Weights of a small transformer language model: rotary positions, untied embeddings.
MLP neurons of a small language model. Each row is named by its layer, matrix (gate and up: input weights) and neuron, and shows model dimensions 592-655. Each number is 128 + 32 x the weight over its row's rms, rounded and kept within 0 to 255. A neuron's up and down rows have the sign that makes its largest values positive.
Before each neuron's rows, "fires after" lists the tokens most often just before its 100 highest values on Wikipedia text that the model never trained on.

fires after: " ", " |", "6", "9"
L6.gate1419 [138 134 204 170  79 197 147 101 160 120 143 105 161 145 112  71  76 120 133 152 103  94 183  75 211 131 105 125 146 114  66 116  83  86  61 143  93 141 117  80  95 135 115 123 137  93 171 107 178 131 126 138  52 123 127 154  89 130  90 139 102 106 118 133]
L6.up1419 [153 112 167 127 173 129 127 137 103 106 111 106 221 185  94 137 164 116 151 117 152 107  92 149  87 145 101 122 111 120 120 184 146 139 144 151  89 123 134 125 169 121 147 145 156  74  35 188 114 156 129  87  88 169  96 134  98 110 119  46 153  92 182  85]

fires after: ".", " U", "–", ","
L5.gate1813 [ 98 121 150 117 144 194 131 111 156 197 107 149 134 143 133 153 169 102 109 154 120 166 105 143  77  76  50 125 101 139  83  97 102 159  73 112 133 180 132  99 116  87 134 186 176 153  91 119 131 141  93 142 130 130  95 116 139 131 148 161 108  97 162 196]
L5.up1813 [ 94 161 133 154 146 124 145 108 117 135  97  78 126 119 150 141 154  82  91 148  86 155 134 135  63 122  94 145 100 131 180 108 102 150  72 137 168 142 105 146 147 100 149 130 138 130 115 123 153 151  93 105 105  86 138  83 138 135 103 148 100  88 129  64]

fires after: " ", " |", "–", "25"
L3.gate1297 [119 111  69 119  93  98  73 113 105 123 132 171  99 130 142 173 116 112 135 214 130 133 123 197 124  88 161 115 121 153 129  98 139 136 210  91 135  94 149 155  85 151 187 151 127  86  84 165 147  92  97 165 102  82 105 121 107 186 160 144 151 219 143 138]
L3.up1297 [112 164 153 175 213 128 161  98 123 158 119 124 128 108 136 104 136 178 118 118 170 165  93 121 117  27 129 126 115 169 112 107 116 118 153 100 128 157 126 135  89 153 115 127  71  71 120  80 115 135 187 110  91 182 118 158 125 140 189  80 177 179 168  82]

fires after: ",", " in", " United", " New"
L5.gate809 [ 52 159 128 204  87 139 105 129 128  52 125 130 110  94 125  82 106 153  94 122  85 181 144 146 116 152 215 108 189 134 142 132 160 128 187 156 135 115 190 131 186 149 158  83 115  72 123  67 136 150 149 141 104 127 188 120  58  79 141 170 111 114 142 222]
L5.up809 [146 184 139 176  80 153 132 111 136  92  89 154 114 116 130 157 113 127  83 114 171 132  92 156  87 182 127 136 119  81  96 159 102 100 110 102 165 166 133 120 130 109 141 120 121  91 166  66 171 147 132 166 169 158  96 174 126 130 103 114 150 129 115  72]

fires after: "-", "|", ")", ":", ";"
L5.gate1032 [173 152 122 160  69 110 128 189 139 133 143 141  94  77  79 122  99 136 184 170 125 180 150 141  84 106 169 137  75 145 155  80 150 144  89 178 106 119 133 146 138 139 108 124  96 101 129  81 130 115 130 116 154  93 155  82  96 168 122 150 135 134 129 105]
L5.up1032 [111 171 140 155 164  85 154 112 159  87 115 123 137  90 115 129  90 163 150 126 134 100 122 104 126 123 180 193 152 126  53  97 100 106 154 120 114 128 127 147 148 139 147  87 128 115 136 101  70  78  75 137  99 113  88 168 124 186 138 108 153 159  91 110]

fires after: " ", "',", " of"
L3.gate231 [ 93 131  95 169 134 146 143 132 139 155 125  74 128 174 106 123 108 135 111  63 124 130 167 141 142 143 106 119 140  97  80 132 116 113 114 118 160 203 131 181  93 130 140 114 106 137  38 172 146 141 126  98 114  86 178  69 133 136 212 111 166 161 112 197]
L3.up231 [129 150 140 164 151 169 145 105 124 115 101 138 105 101 130  97 113  97 143 225 107 104 129 159 163 172 147 164 175 107 127 160 133 129  85  98 135 143  98 141 154 135 138 120 154 136 136 164  98 104 114 121 183 131 115  93 157 131 179 165 120 172 121  94]

fires after: " ", " IR", " CD", " ("
L5.gate1471 [104 115 140 103 123 137 136 137 156 132 148 110 133 124 127 111  50 172 163 109 135 102 132 219  72 145  81 120 165 134 159 113 143 129 165 172 139 136 137 146  95 137 197 130 125 101  85  59 143 151  99  86 102 155 156  85 140 152 110  90 148 120 164 189]
L5.up1471 [ 93 171 213 124  95 119 137  95 134  93 173 171 160 105 111 117  93 144 155 142 132 150 129 130 148 134 138 147 107 143 135  91 104 101  81 144 111  64 146  96 164  31 137 145 124 141 106  81 105 144  75 104 103 152 136 151  98 122 158 173 159 116 114 106]

fires after: " ", "\n", ")\n", " ("
L3.gate412 [135  95 181 213 105  89 144  74 137 117 197 145  57 159 147 146 165 143  91 130  54 106 176 163 125 160  82 114 129 131 155 109 146 123  85 144 102 135 134 128  95  55 150 154 104 103 119  94 154 148 156  97 116 105  90 149 116 180 132 150 111 141 152 115]
L3.up412 [101 147  99 152  87 162 160 115  90 112 156 160  94 112 156 155 127 100 106 126 127 166  32 154 177 158 107 146 148 144 104 140 143  62 135 126 139 122 114 109 157 116 122  92 104 164 167 114 168 139 160 118 134 139 131 121  95 128 154 130 124 106 144 119]

fires after: " "
L3.gate295 [106  91  99 184 117 111 160  92 193 103 124 105  49 133  57  92 171  45  88 141  92  99 151 141 201 119 150 119 147 160 189  84  67 113 116 160 132 107 129 111 166  51  88 128 131 113 110 175 154 108 105 140 135  91 118  90 119  98 172 105 173 114 147 191]
L3.up295 [ 95  56  63 154  88 120 188  48 148 153  71 127 123 155 154 163 110  85 110 110 123 158 127 132 146 120 146 192 156 143 180 149 111 159 140 136  99 117  94  66 164  84  85 129 111 162  86 137 120 127  89 171 117 130 108 114 124 112 136 129 167 151 177 128]

fires after: ".\n\n", ".", ","
L5.gate1254 [178  87 189 115 142 153 103  92  81 127 118 115 100 133 184 177 154  61 180 178 124 114 105 193 137 114 100  85 124 154 164 185 103 125 116 115 166 170  95 146 128 147 168 178 135 138 100 105 137 149  67  94 123  60 160 107  82 114 136 127 170 109 157 131]
L5.up1254 [202 106 104 129 143 184 120 112 107 136 156 139 128 122 120 153 165 119 127 184 159  87  88 139 108 135 135 168 130  70 162 189 101 130  97 132 108 148 156 113  90 135 191 109 172 155  66 151 159  86 114 137 119  96  91 121 105  89 180 110 102 194 150 133]

fires after: " the", " The", "The", " of"
L5.gate1282 [136 120 127 129 180 171 154  95 139 139 114 112 104 157 156 118 171 135 180 133 111 138  91 215 159 173 126  85  81 137 119 156  72 110 167  65 140 139 156 108 130 137 138 172 181 195 152 146 108 109  85 178 139 162 120  64  59 113 167  49 112  40 117 143]
L5.up1282 [ 95 144 153 184 110 107 121 119 148 151 143 147 163 160  76 118 146 167  97 146 121 138 118 103 132 134 144  84 141 156 107 139 193 138 130 103 148  75 177 118 141 158 113 125  89 126 140 192  52 143 110 126 178 128 151  83 149 121 136 104 129 110 126 100]

fires after: " ", " ("
L6.gate1263 [145 173 132 124  99 131 131  86 101 120 156 118  49 132 138  99 135  62 172  79 170 118 160 137 130 134 125 141 103 144 125 134 153 108  81 120 160 150 130 107  54 162 124 130  92 153 120  42 127 118 139 143 112 105 138 138 143 162 121  76 121 186 148 181]
L6.up1263 [143  98 147 206 151 151 132 139 128 130  76  82 121 119 115  76 147 102  79 160  72  78 118 151 166 136 169 107  64 148 156 176 104 150 134 193 101 115 177 141 117 114  84 146  89 153 152 138 106 136 147  90 115 126 127 110 145  84 181 155 107 136 167 151]

fires after: " ", " in", " on"
L3.gate169 [121  65 186 111 103 165  97 122 137 130  99 128 101 134 134 126 140  82 114 135 127 175 131 123 103 139 162 138  84 136 112 128 120 129  29 142 128  70  91 133 102 137 105  99 168 153  84  94 163  99 105 165  56 134 116 177 101 166  95 188 130 125 184 153]
L3.up169 [150 194 159 140 156 180 164 184  80  70 125 163 138 129 103 132 170 116 142 102 101 133  81 182 116 117  99 146 164 112  71 129 136 146  95 126 153 104  70 128 143 148 132 138 165 147 126 177  89 144 114 155 144 155 136 126 139  77 155 156 175 146 143 181]

fires after: " ", ",", ".", " (", "–"
L3.gate238 [111  90 150 181 137 118 191 146 108 147 166 128 113  89  79 141  69 138 121 157 105 150 151  93 107  56 173 112  88 158 139 168 163 122 142 201 109  85 154 104 106  99 127 127 121 109 124 114 133 140 148 146 127 175 138  89 146 171 126 125 100 136  88 155]
L3.up238 [138 118 127 207 106 131 156 112  97 159 141 159 112  75 100 109  97 134 178 108 101 163 106  72 188 111  92 162 112 136  77 133  79 131  97 101 144 124 115 194 118 180 108 122 131 116 126 143 142  87  95  96 102 163  95 107  76  62  93 124  93  75 143 124]

fires after: " the", " The", "The", " this"
L5.gate1332 [149  95 145 185 126 178 133  69  70 139 127 121 138 138 140 135 156  37 173 145 155 108 138 178 201 151 161 169  98  96 110 126 119  54  78 104  84 117 117  71 126 132 156 126 174 123  93 142 125  63 112 159 125 141 116  50 136 109 143  79 138  93 134 127]
L5.up1332 [147 103 116  96 152 138 114 162 130  57 144 129  70 115 107 105 118 144 184 171 144  65  85 180 147 116 157 104  61 143 169 177 131 112  88 140 159 105 141 150  91 131 204 133 186 131 101 124 166 140 138 129 162 101 116 168 145  86 117 164 158 157 137 147]

fires after: " ", ")\n", ";", ".", "\n"
L6.gate95 [132  98  51 151 116 117  93 126 154  78 139  90 124 189 179 132 152  77 132 193 110 158 128 165 158 177 174 100  94 148 113 142 100 129 179 107 116 208 135 140 140  90  65 103 125 132 174 103 122 126 147  61 186 144 125 133  80 145 166 109 134 148 104 170]
L6.up95 [162 160 114 133  98 141  81 103 121 143 176 136 163 171 156 126 203 107 161  58 106 126 142 103  98 116 141 112 142 105 137 168  86 158 206  77 111 155 185 125 120 161 128 169  94 130 142 120 118 120 177 132 143 219  80 152 118 140  89 114  51 140 153  49]

fires after: " ", "3", "0", "7", "4", " in"
L6.gate1822 [161 130 126 156 124  98 134 133 110 118 125 116 125 159 107 142 121 114 120 154 133 144 150 118 189  86 180  81 112 164 205 138 170 119 101  78  92 125 121 121  79 162 119 122 130 140 128 151 153  80  57 128 150  81  91 161 150  88 129  88 114 141 134 153]
L6.up1822 [ 82 171 100 152 135 138 104 133  81 136 106 142 139 102 134 108 185 152 136 141 162 107 103 115  77 113  42 139 127  80 167 145  98  64  25  95 160 140 177 161 143  95 116 150 154 126 123 151 122 125 121  59 191 174 118  79 144 175 118 102 142 103 117  60]

fires after: " ", " ("
L5.gate1590 [148 128 143  85 113 148  89 173 118 122 128 124  94 168  79 151 123  83 133 133 118 141 109 145 134  82  76  99 166 156 111 114 137 113 134 150  67 143 168 113 165  95 186 161 131 147  67  31 121 144 119 128 110 142 106 107  81 112 177 112  86 126 141 118]
L5.up1590 [135 131 161  96 113 152 129 101 111 127 177  87  98 183  89  84  63 156 166  59 186 167 152  97 130 136  49 125 136 157 149 118 177 127 125 165 125 150 134 123 130  64 103 100 181  94 113  60 136 197 119 136 134 171 121 126 162  61  86 170 154 126  70 189]

fires after: " |", "-", "|", "==", ";"
L3.gate1604 [126 116 125 155 129 134  93 155 126 112 120  62 138  86 134 150 113 126 115 102  97 115 154 129 159 138 132 106 147 206 115 117  94 130  89 138 135  99  93 188 171 149 139 120  82 113 127 209 137 160 110 134 100  95 168 115 156 206 179 163 145 126  87 124]
L3.up1604 [103 141 121 127 109 179 114 172 118 141 112  58 115 141 173 136  64 146  99  93  74 145 104 133 101 166 152 157 100 110 119 205 129 114 103 142 150 149 101 114 177 178 150  78 130 105 133 187 148 133 182 146 141  83 159 180 121 189 142 136 122 166  73 191]

fires after: " ", ",", " than"
L6.gate1553 [121 121 140 117 130 124 149 137 101 185 125 131 145 136 125 134  80 100 149 176 229  91 101  85 100 139 112 152 145 134 118 106 111 115 119 112 143  31 126 119 133 151 157 170 156 143 109 181 112 105 148 108 119 111 105 119 167 112 131 148 218  45 152  84]
L6.up1553 [112  85  96 156 181 110  77 131 187  88 110  93 181 103 138  75 112 146 120 149 173 159 101  99  96 145 150 136 180 188 119 159 164 142 129 111 188 113 111 180 116 175 127 163 135 118 134 116 134  93 123 118 147 148  62 124  88 129 122  73 144 143 158 143]

fires after: " ", "==", " (", ".\n\n", " Player", " =\n\n"
L5.gate762 [177 110 157 184 169 138 200 163 149 139 151 120  98  62 100 142 153 123 127 153 131 151 137  91 109 103 116  71 121  96 139 132 105 133 165 167 148 109 139 137 104 138 170  69 126 136  97  70  97 169 109 122 136 163  94 107 143 132 120 133 145 133 153 181]
L5.up762 [ 92  95 129 161  99 100  90 183  96 158 192 102  97  96 126  80 180 189 123 107 151 100 140 146  95 110 120 125 151 173  95 107 138 139  56 171 161  89 132 112  97 158  92 161  92 143  94 135 167 137 183 126 109 151 134 179  55 159 130 150 113 154 133 172]

fires after: " the", " The", " that", "The"
L5.gate1296 [138 121 103 131 105 175 127 114 153 150 115 104 168 170 116 132 104 136 178 103 119  71  95 211  79 152 112  98 100 122 120 135 120 168 149  81 101 102 132  94 160 149 170 135 128 162 121 108 139 129 139 167  98 106 118  47  79 140 176 141 175 139 126 116]
L5.up1296 [150 158 132 117 142  89 163 105 152 100 106 146 139 115 103  86 168 115 145 107 184 105 122 188 128 115 147  65 114 158 169  77 121 120 147 149 108 126 130 122 139 141  95 146 110 124  96 131 140 131 126 109 165 159 103 130 169 131 110 143  69 114 146 155]

fires after: " ", "–", ","
L3.gate548 [171 107 147 103 171 159 172 144 118 149 129  93 126 206 177 138  98  70 116  94 159  71 150 138 174 135  63 115 112 173 106 102 105 133 109 146  99 124 129  81 152 140 101 157 102 131 107 148 151 121 162 178 115 145 121  82 109 126 187 155 175 163 155 125]
L3.up548 [156  95 136 100 157 127  94 102 118 137  95 121 120 101  94 165 137 117 156 167 158 107 152 156 162 148 114 113 168 108 116 125  78 109  62 154 111 117  87  77 118 134 189 111  91 159 161 113 175 157 134  81 105 140  92  79 102 177 101  88 174 178 145 145]

fires after: " ", " |", ",", ".", " ."
L5.gate1803 [ 79 140  89 145 129  69  68 138  97 165 175 135 158 128  76 135 115 140 230 131 131 191 127 134 133  95 108 139 127 157 152 155  85 123  89 156 132 137  97 148 143  98 147 170  85 113 114 117  98 114 121 148 134 159 143 135 102 184 193 105 142 115 179 141]
L5.up1803 [138  90 119 127 169 109  88 199  97  87 146 171  97 100  92 125 113 167 118 148  96 128 128 122 193 157 134 148 202 129 203 117 142 133  92  77 106 126 121 211 128  97 213 156 164 138 159 105  98  90 124 105 110 145 101 168 124 237 153 118 145 104 101 126]

fires after: " ", "y", ","
L3.gate1817 [139 116  96 203 144 130 161 121 150 131 108 150 118  97 164 165 185 107 111 101 158 160 111 127 206 139 194  70 124  94 159 129 151 141 147 104 100 144 158 131 145 112  88 149 121 131 139 111 122 108 141 163 186 142  98 104 141 122 192 176 118  52 181 164]
L3.up1817 [148  89 127 117 100 137 133  72 138  84 124 157  99  68 150 134  88 156 107  97  74 143 184  97  89 191 131  67 120 167 104 132  86  99 193 133 106 160 134  82 144 148 146 125  93 189  59 113 149 151  97 143 136  93 114 176 160 139 175 122 123 148 155  86]

fires after: " |", "6", "4", "7", "5"
L6.gate1243 [130 158 131 202 112 139 104  55  81 134 140 200 146  97 113 102 118 143 126 116 169 130 108 157 190 107 111 135 133 121 210  61  86 156 132 148 127 129 157  88 146 143 151 120 125 179 128 106 134 110 111 118 115 117 121 156 115 116 136  80 213 143 161 166]
L6.up1243 [156 121 183 159 168 131 130 133 108 115  93  81 182 138  66 102  76 140 100 201 131 115 117 103 113 166  81 136 169 129  99 132 120  90 140 132 140 153 146 122 158 160 134 107  85  98 188 121 121 148 127 113 140  82 121  77 114 153  90  75 146 128  88  82]

fires after: " ", " (", " |"
L6.gate346 [140 146 133 208  98 130  81 147  98 128 116 145 173 116 116  72 122 132 106 152 161 176 145 139 105 139 134 144 152 161 142 114 142 142 133 102 129 145 163 171 157 119 170 126 114 122 104 148  94  84 135 104 149 128 134 162 170 201 148 140 139 118 121 131]
L6.up346 [158 115 170  74 125 130 131 174 150 146 119 147 182 115 140 159 116 100  79 155 129 205 150  95 128  99 183 174  78 136  94 111 126  95 140 126 167 123 139 139 133 119 160 190  81 127 180 173 117  97 131 178 116 108 137 178 134 138 146 119 133 154 174 182]

fires after: " ", "201", "."
L3.gate52 [118  58 109 133 163 123 151 155 112  72 123 179 107 117 113 155 119 131 140 157 162 105 129 195 156 172 112 180 100  80 104 101 148  56 136 104  48 139 146 139  58 111 102 134 187  61  79 152 141 142 105 127  73 109 172 104 210 154 142 182 180  88  96 202]
L3.up52 [161  79  96 139 145 151 116 120 157  86 111 112 137  88  82 176 116 118  80 128  75 146 149 103 109 140  81 120 192 159  82  42 140  98  90 114 173 177 178 151 130 137 161 113 162 132 122 184 109  82  73  83 142 147 126  99 156 154 130 140 147 147 154 124]

fires after: " —;", " ", " |", ";", "0"
L3.gate1425 [139 148 173 104 148 122 145 177 120 126  63 136 166 125 147 167 153 138 107 171 134 145 169  68 118 139 164 101 124 110 120 142 151  85 123 142 103  97 149 132 142  86 114 106  85 147 118 134 139 103  73 138 111 113 103  86  87 125 189 178  84  86  83 100]
L3.up1425 [201 120 155 141 164 138 142 171  91 129 102 121 113  75 128  87 137  79 139 131 146 156 146  86 148 110  94 143 136 122 112 143 102  31 152 162 144 138 150 203 165 104 126  98 120  91  78 179  84 129 161 161  70 111 157  98 137 138 150 180 191 144 183 122]

fires after: ".", " ", ":", " (", " |", ","
L5.gate1207 [114 154 134 138 108 132 142 109 213 154 154 167  59 158 188 114 156 110 172 137  99 172 144 109 109 103 144  91 124 109  79 123  76 126 135  81  99 184 137 194 147 171 116  85 188 147 120  61 134 115 107 130 137  76 158 121 118 141 121 137 172 122 134 138]
L5.up1207 [110 119 144 136  87  71 138 147 153 125 167 100  95 155 161 133  85 140 170 151 140 108 169 100 102 158 117 192 129 169 161  98 139 175 118 141 100 121 108 168 141 119 110 155 144  97 166 111  98  72 177  84 147  55 147 126 108 123 127 140 143  13 133  76]

fires after: " ", " (", "born"
L6.gate1680 [124 155  71 160 124 158 122 148 101 108  78 133  96 113 120 138 106 109 159 184 172 149 151  77 111  87 143 120 110 120 158  69 170 130 118 104 142 105 143 155 145 162 154 153 123 145  98  61 166 141  94  92 132 186  99  84 178  95  93  82 119 124  91 156]
L6.up1680 [165 112 135 122 115 164 122 164  68 148 137 161 134 207  80 164 106 115 205  93 131 130 130 124 168 183  71 128 118  89 144 167  76  87 107 151  82 154  65 105 161 122  76  64 161  97  83 151 125 101 155 153 158 155 126 114 119 114  99 123 181 123  85 169]

fires after: " ", "–", "-", "-N", ".m"
L6.gate811 [169  61 122 129 159 186  80 131 164 101  84 147 139 173 146 107 129 107 123  25 107 163 155 127 161 166 100 136 113 153 104  90 139 103  85 121 186 116 101 157 116 112  94 156 121 119  77 165 179 136  37 126 147  84 142 117 185 165 138 130 134 105 165 120]
L6.up811 [158 121  58 175 118  92 145 163 140 172 146 123 134 159 117  55  80 117 117 155 155 131 151 141 103 134 159 136 163 127  82 185 135 165 114 113 182 128 146 165 117 143 102 122 130 115 118  70 164  82 145 174  88  58 103 152 146  96  93 103 122 101  83  92]

fires after: " |", ";", " ", ".", "0"
L5.gate114 [115 188 166 110 115 114 160 129  87 123 142 108 111 148 167 167 169 126  82 142 133 181 120 124 138 140 146 141 159 120 122 103 193 100 144 138 145 159 152  68 174 118 122 148 102 105 170 156  95 121 134 145 112  88  80 110  84 118 177 118 174 113  66 128]
L5.up114 [125  38 157 164 205  92 158 189  92 128 178  71 114 117 151 161 111 156 143 130 125 135  90 145 129 114 128 103 128 114 142 239  98 154 191 171  99 102 154 213 124 154 164 148  96  95 141 158 136 105 119 142 121 152 150 122 135 113 141 141 138 140 108  96]

fires after: " ", " ("
L5.gate1027 [147 118 109 167  84 126 137 104  88 116 197 133 134  92  78 177 155 104 134 132 151 166 111  84 104 135 144 160 177 174  63 140 109 157 136 128 138 107  92  98 124 131  63 152 114 143  85 176 129  94  74 129 180 120 153 107  94 144 161 165 175 150 142 127]
L5.up1027 [125 100 150 182 120 137 138 122 104 163 154 148 125 103  87 168 135 137 121 183 161 156  95  74 158 142 113 130 100 119  86 180 113 140 160 163 129  68 141  97 113 127  74  97 101 118 142 111 167  92 185  54 210 148 128  94 134  72 137  92 134 142 102 170]

fires after: " ", " |", " W", "l"
L5.gate721 [116 107 108  99 163 113 168 120 160 124  86 143 159 144  77  92 169 168  93 123  63 202 132 125  73 177 136 182 112 134  91  72 179 127  84 124 194  90 123 107 148 135 123 102 134 111 121 142 112  73 136 154  92  91 193 120 119 149 111 137 125 173 105  98]
L5.up721 [179  99 110 100 192 160 173 154 129 192 150 143 196 106 149 135  76 143 137 124 139 216 114  56 169  91 105 160  93  56  86 120 120 112 102 118 177 128 117 158  88 140 109 161 109  31 159 134 113 108 110 136 118 115 156 145 131 214 118 110 158 135  49  93]

fires after: " ", " |", "-", "–", " +", ","
L5.gate66 [148  71 115 150 104  67 118  91 155 132 110  81 101 104  67 147 130 128 130 142 107 147  96 126  99 165  95 133 141 132  65 132 129 158 141 160 160 119 121 192  98 167 137 125  81 158 152 122 158 118 104 152 171  83 167  97 108 136 157 173 128 133 178  91]
L5.up66 [125 108 185 106  97  91 146 164 181  99  76 133 194 114 123 136 105 104 135  59 155 124  59 146 145  83 136 148 146 165 149 162  91 162  90  96 190 122  94 146 104  95 135 156 162 130 185 118 132  50  87 155 120 176 137 182 139 128 151 165 149  86 102  79]

fires after: ";", ".", ".\n\n", " |", ")", "\""
L5.gate394 [ 78 133  59 142  67 110 116 144 109 109  71  70 134  82  69 171 115 140 134 113 149 124 135 145 106 111 100 154 130 146  89 151 135 121 154 172  57 122 104 130 157 124 130 141 146 148 109 150 140 106 148 140 136 116 148 137  57 134 114 138 145  64  98 114]
L5.up394 [118 123 154 133 163 147  92 135 154 159 177 108 125 183 125 147  86 130 160 164 102 100 132 148 147 115 169 145 165 120  79 153 123 122  85 102 118 190 101 134  72 145 213 103 110 181 114 122 155  92  54 150 129  91 130 178 129 125 167 146 175 135 165 167]

fires after: " |", " ", ";", "ud"
L6.gate1530 [152 121 160 130 114 147 143 160 143 133 121 119 141 100 134 151  56 163 141  99 112 153  85 120 171 108 111 164 129 110 120  69 150 132  88 119 208 146 117  78 116 104  99 163 104 120  73 104 117 141  68  77  64  98 168  90 143 118 140  78 166 100 109 156]
L6.up1530 [ 82 122 161 123 158 132 121  77 146 130  97 114 186 123 134 111 150 119  63 200 118 126 161 160 108 151 131  48 136 152 103 105 188 156 125 114  97 146 145 114 150 101 153  66 170 149 140  88  96 144 123 123  99 123 125 117 166 130 106 135 169 130  99 125]

fires after: " ", "–", " ("
L6.gate749 [132 147 121 215 121 151 140 142 132 145 115 150 122 190  89 126 144 129 176 106 114  71 154 142 164 187 152 156 120 130 131 138 137 111  81 109  94  87 141 128 184 100 101  95 170 123  92 164 164 121 158 174 126 137 121 134 126 137 116 171 129 150 138  96]
L6.up749 [160 133  82 154 192 155 165 128 182  95  83  67 196 162 154 137  92 145  96 143 172 112 133 137 162 127  93 158 202 118  53  96 159 170 109  82 178 124  97 123 107  98 111 134 134 169  77 111 152 167 130  81 126 102  55 119  90  95 142 124 127 102 119 138]

fires after: " ", " |", ";"
L6.gate287 [150 116  94 120 102 134  88 137  97 133 150  98  93  87 142 152 116 143  85  92 146 213 124  79 129 113 131 151 193  83 157 129 125 107 144  66 108 145 163 101 157 144 143 115 152 142  95 143 109 113  73 114 127  56 103 179 119 148 115 130 195 124 137 155]
L6.up287 [ 85 136 100 171  58 139 119 115  94  65 127  84 159  67 102 143 131 126 169 180 114 105 202 169 146 150 179  57  93 145 115  84 142 167 139 136 111 175 109 149 129 141 148 168  90 144  50 105 104  91 153 110 103 111 106 143 124  75 144  67 164 149 149  86]

fires after: " ", " War", " W", "–", "."
L3.gate707 [153 168  93 155 117  97  60 148 157 163 164 109  92 162 112 170 150 127 162 202  70 168 166 134 165 138 142 145 159 112 113 109 125 132  90 119  63  54 153 138 136 127 113  53  80 141 156  80  87 111 128 128 135  86 123 163 119  91 147 153 157 132 159 138]
L3.up707 [108 182 143  93 145 123  98 160 134 173  90 158 140 132 133 173  88 174 114 127 119 176 140 195  90 100  67 112 182 158 164 117 107 131 125  88 119 131 162 133  85 120 215  97 101  47  75 128 118  93 131 128 149 147  94 134 155 140 106 117 108 143  55 109]

fires after: " ", "–"
L6.gate953 [194  86 120 144 139 148 129 119  81 153 147 125 105 144 107  66 140 109 187 144  75 148 129 151 126 104 144 174 119 127  95 161 139 101 111 200 145 110 128 113 121 148 195  96 155  57  78 129 195  73  52 147 148 143 189 144 125 148 142 142 147 105 110 119]
L6.up953 [126  95 155 175 149 124 162 141 133 134  78 167  92 139 131 129  76 127  91 136 141 108  86 162 136 139 107 185 161 109 136 187 152 156  89 110 197 122  94 165  81 145 142 122 128 155 103  93 137 125 133 128 180 105  86 128 132 143  75  38  95 122 125 152]

fires after: " —;", " ", ";"
L3.gate923 [144 109 145 163 113 163 180 132 157 182 116 123  99 120 114 130 109 107 112 123 133 137 170  95 114 128  92 187 158 137 104 189 153  86 134 123 101 112 115 101 172 132  71 151 100  98 108 160 198 170 163 177 140 134 163 107 140 121  99 111 184 119 183  96]
L3.up923 [159 124 121 114 170 151 122 163 108  96 118  75 176 136 121 125 171  69 123  98 141 156  92 157 143 139 138 124 171  93 132 148 159 108 142 165 137 123 153 128 124 116  96 101 115 101 117 183 137 109 121 191 121 107 104 118  92 128 149 134 151 155 135 164]

fires after: ".\n\n", " the", "\n\n", " The", "The", " |\n\n"
L5.gate397 [152 127 113 144 110 167  95 157 130 132 158 145  77 152 169 161 170 135 164 189 134  50  92 170 130 121 118  48 149 128 137 140  73  90 145 145 107 131 133 107 168  66 122 134 134 176 117 120 107 170  86 141 139 153 117 119 108 103 126 151 148 157 120  86]
L5.up397 [175 135 147 154 152  80 165 111 125 157 126  74 138 133 126 105  79  90 112 142  98 122  69 115 127 109  89 178  98  67  88 181 168 143 126 149 151 142 124 124  95 157 121 132 146 137 173  88 188 121 135 126 126 191 120 122  98 158 214 121 144 125 134 140]

fires after: ".", " .", " ", ")"
L5.gate1617 [123  74  69 142 132 120 135  97  89  78 127 150 117 101  73 130 194 144 181 122 141  78 158 152 156 146 101 165 134 118 122 121 120  82 108 119  76  70 137 128 170 190 129  92 121 133 143 114 100 132 167 102  89 151 171 107  77  78 147 105 136 196 167 127]
L5.up1617 [145 143 136 117  95 118  93 120 187 136 145 105  89 140 110 126  79 107 168 126  62 140 110 126 133 109 165 130 149  73 122 133 103  77 109 135 170 190 131 159 161  86 115 103  58 169 155 151 146 125 111  70 142 128  81  82  86 139 133 156 119 126  73 129]